MLP neurons of a small language model. Each row is named by its layer, matrix (up: input weights) and neuron, and shows model dimensions 80-207. Each number is 500 + 25 x the weight over its row's rms, rounded and kept within 0 to 999. Numbers have three digits each.
After each neuron's rows, "fires in" lists the words (lower case) most often at its 100 highest values on Wikipedia text that the model never trained on.

L4.up756:515526488536497516500504536504538495527499514489514484461507529486494518534509469510480543482481466501498482483514519442428497547505496539471500476454478551510451456488549505464463473520512511476487524456481541517484475526522505506508510498488490501523457446527531501513493528455456553501465535453498491524493452520505484496528484533515489517487466482515479494504508529484498509546495
fires in: "of", "and", "or", "de", "in", "to"

L4.up159:460556469530552492519526482505531482479521527476476489460504511499498511523479473496447476474500463500514475509513521492434526496517482450482521493482523454569468517500509496489475514520532484496453481530467494473496489529502504499508513457493526508491515504508495498491497566512543472499508492516528515511549466461475474519478519480496553497498464531474520491507497503499511540492503
fires in: "in", "on", "and", "by", "while", "for"

L4.up975:486489508499440515507498519492506489489461503512504539517512485516509504522480518540501500499473547517526445456541473498511476474494466482518485493493472531451480528499494473518489481475536486493494509507531534497481512530494504539484478483474528498534496509508496548480493497475489484497517538500499502486470519469515472563489481523499473494518471523491551491517519551476470518533499
fires in: "to", "of", "until", "south", "october"

L4.up138:511467550525506458523516498523499441491532509504477446464486495520512465495495521530503533529496545475539500522521526469488533453468457513499505507470503499464498477546581525530473490488483503508513531467486468474463479484509493522503487470554490471492499485488534486506513512487500499483467523528523467486459491499537514517502520536479506561503485520492502464481482482503509505500479
fires in: "in", "by", "during", "as"

L5.up1216:530533537499524456512509495531486449538474532479457506520501494555446483507496501531502485517496490464500481526496490508493499458493478525495526497460504510537527451517553506457509526472501496469497504547478534480497477520476522471508540515465506462482473468464502506534497489461545539455486510496472495506507494505496538548482497478515477515484507548500459464520487555571513488502506
fires in: "as", "in", "take", "lead", "become"

L4.up771:484496531470496485547495506488481482501517530479480459516501512518518477477520499501537518489523510435539505502506497505492484524464520481526496491478504498470462517507508460553544459471479515469490533476492519506517509585497513531523483503547509498511466507537492490520496514452518563481497500490482464510485539481527506522508488500519500471497518498483544525462495466495480520525478
fires in: "from", "of", "to"

L4.up366:482466474531503470473541515479498473526498508473467472481496551513487511513471452514456490512525458499484480508490487527498515528539463498522497467494473521498491465476471485475516472489515509478484534497507491518493533496508515477479484537530529518483466495514542492471522468455486516486487470516530446504512538551500495540513487518485502468487566507456524511505500515472489490458473
fires in: "however", "she", "it", "couldn", "years"

L4.up412:494477542513534531476521512519532499498476523494466457518480484520493476504481536479537531507471505493506501504493506506512551477482472484524483493453480522495558510486546537509474468499541496476543504488557521522498482470483463522475533484547458502571453490510493481543517558502511472527482477488494501505528509481514492555479459497484564473523512495455492523489500536512493538494510
fires in: "to", "of", "up", "down"

L4.up1145:503507510495565474499510490515523507522485507460469500498528502514512491510516485492501510525527512489477518504486473447488499485506418499503516447450511501455502513510552522454473470499496564497474490485521496482548474461532531476448540492480519520478472492488537530504488468492503556451507509511481488525512504470509497495481520509541495496470468503508536506512457513471514552476454
fires in: "in", "on", "of"

L4.up1136:553507464510526501505467484496501514499519521501513492463496494482478465508495489519488444459470517465486485445508557494514499514537526494463482471463466489518502489501511524487517489473518515516501538482508556486478505504515518448511498510518496486503502535523515519511473514477514475499538565503481472480522515531517495518481487467548496548529460514513524493482484490564517543479458
fires in: "of", "to", "seychelles"

L5.up842:514469464511520530550523499501560464473454502512503515432513468486488449504453536536524524528450456503511542447527493467504501472488541516540534441492489508462452498502483466528518496543496523483475457507443539509492525491523532482506488555497481493508539504497483502506502496510481495420505543484518503515468527517505464512499481523463493514515511535501499512525523519545477539486502
fires in: "to", "as", "reported"

L7.up1211:454528506514526534506522523495515512530463502428482454497516497508522462500494479481481470508485516511521508485483502461466523551509479521463535497456525490536448504471490535501467476490477520508520523432480483492489557512481498519506492472514482517482493523533544503498499501501475507491481540523478437498495515522495522475478512509492489495502507531460545518507507511463517508489478
fires in: "on", "of"

L4.up1193:445478515505515509466493527510506484550483488476510479487455503521500497507478531517514518463459478530560509492513501478492508459512495475504508538510501484468453477452533553562494514496549489497515508491487527493500493503508449544488521460473483473487542492490486511525508491495518527486500538499496469513455495487520493518498498512482503501479473509515445468494504491473471501498499
fires in: "of", "to", "for", "on"

L5.up448:501476474475519491488466527472528457523520527494504499522499525560526515511438488519492525545490498496478486548495501481514531484510454504530481485482462501494505484489522495503525514487516474481480516500522501523487494466491507527499483521492563536466478491512489507454505531493494486518525509481554507494519497465553543483522519433530549523465462467478488492478477508529548521500509
fires in: "the", "and", "by", "in", "as"

L4.up416:477550439514491474514524556494513512471460478441492490521542492516527546501478524512504490539501482461476482474498509523492496472521484533554511490504505507448507480477497488466517463500469535493528515529460469526455487473496486466485525529500430526504466528535544474466524538530543508496510500485497504480489461504520458472482532466469495518485480520499537499476470508517511502501485
fires in: "he", "it", "they", "she", "there"

L5.up716:481483478546498510484458504493491522505443506532488460528513531534472553457471492469502499481496482465474512514503535460458517509517469492502494481516510508507543525474543554505530522482484513475503476491462508524496519479522504488485482491516500528514512526489489526456489508492511488422482490471535507503533500519502477492524511500488497467514515510509459510493448500517473507536492
fires in: "and", "or"

L4.up684:485506466506504491529462478507498485481477489521506464508517523479495505493454471476475511482516517532504520501560503511519570515494442467500461508498490502492471495507541536515530488452554477489465498478503461495507483506525544496505507473483486505457482500521504508440471533491518472490482484467524504493525530488522438482485500525527515465495523502481465511488518534484488514523462
fires in: "of", "and"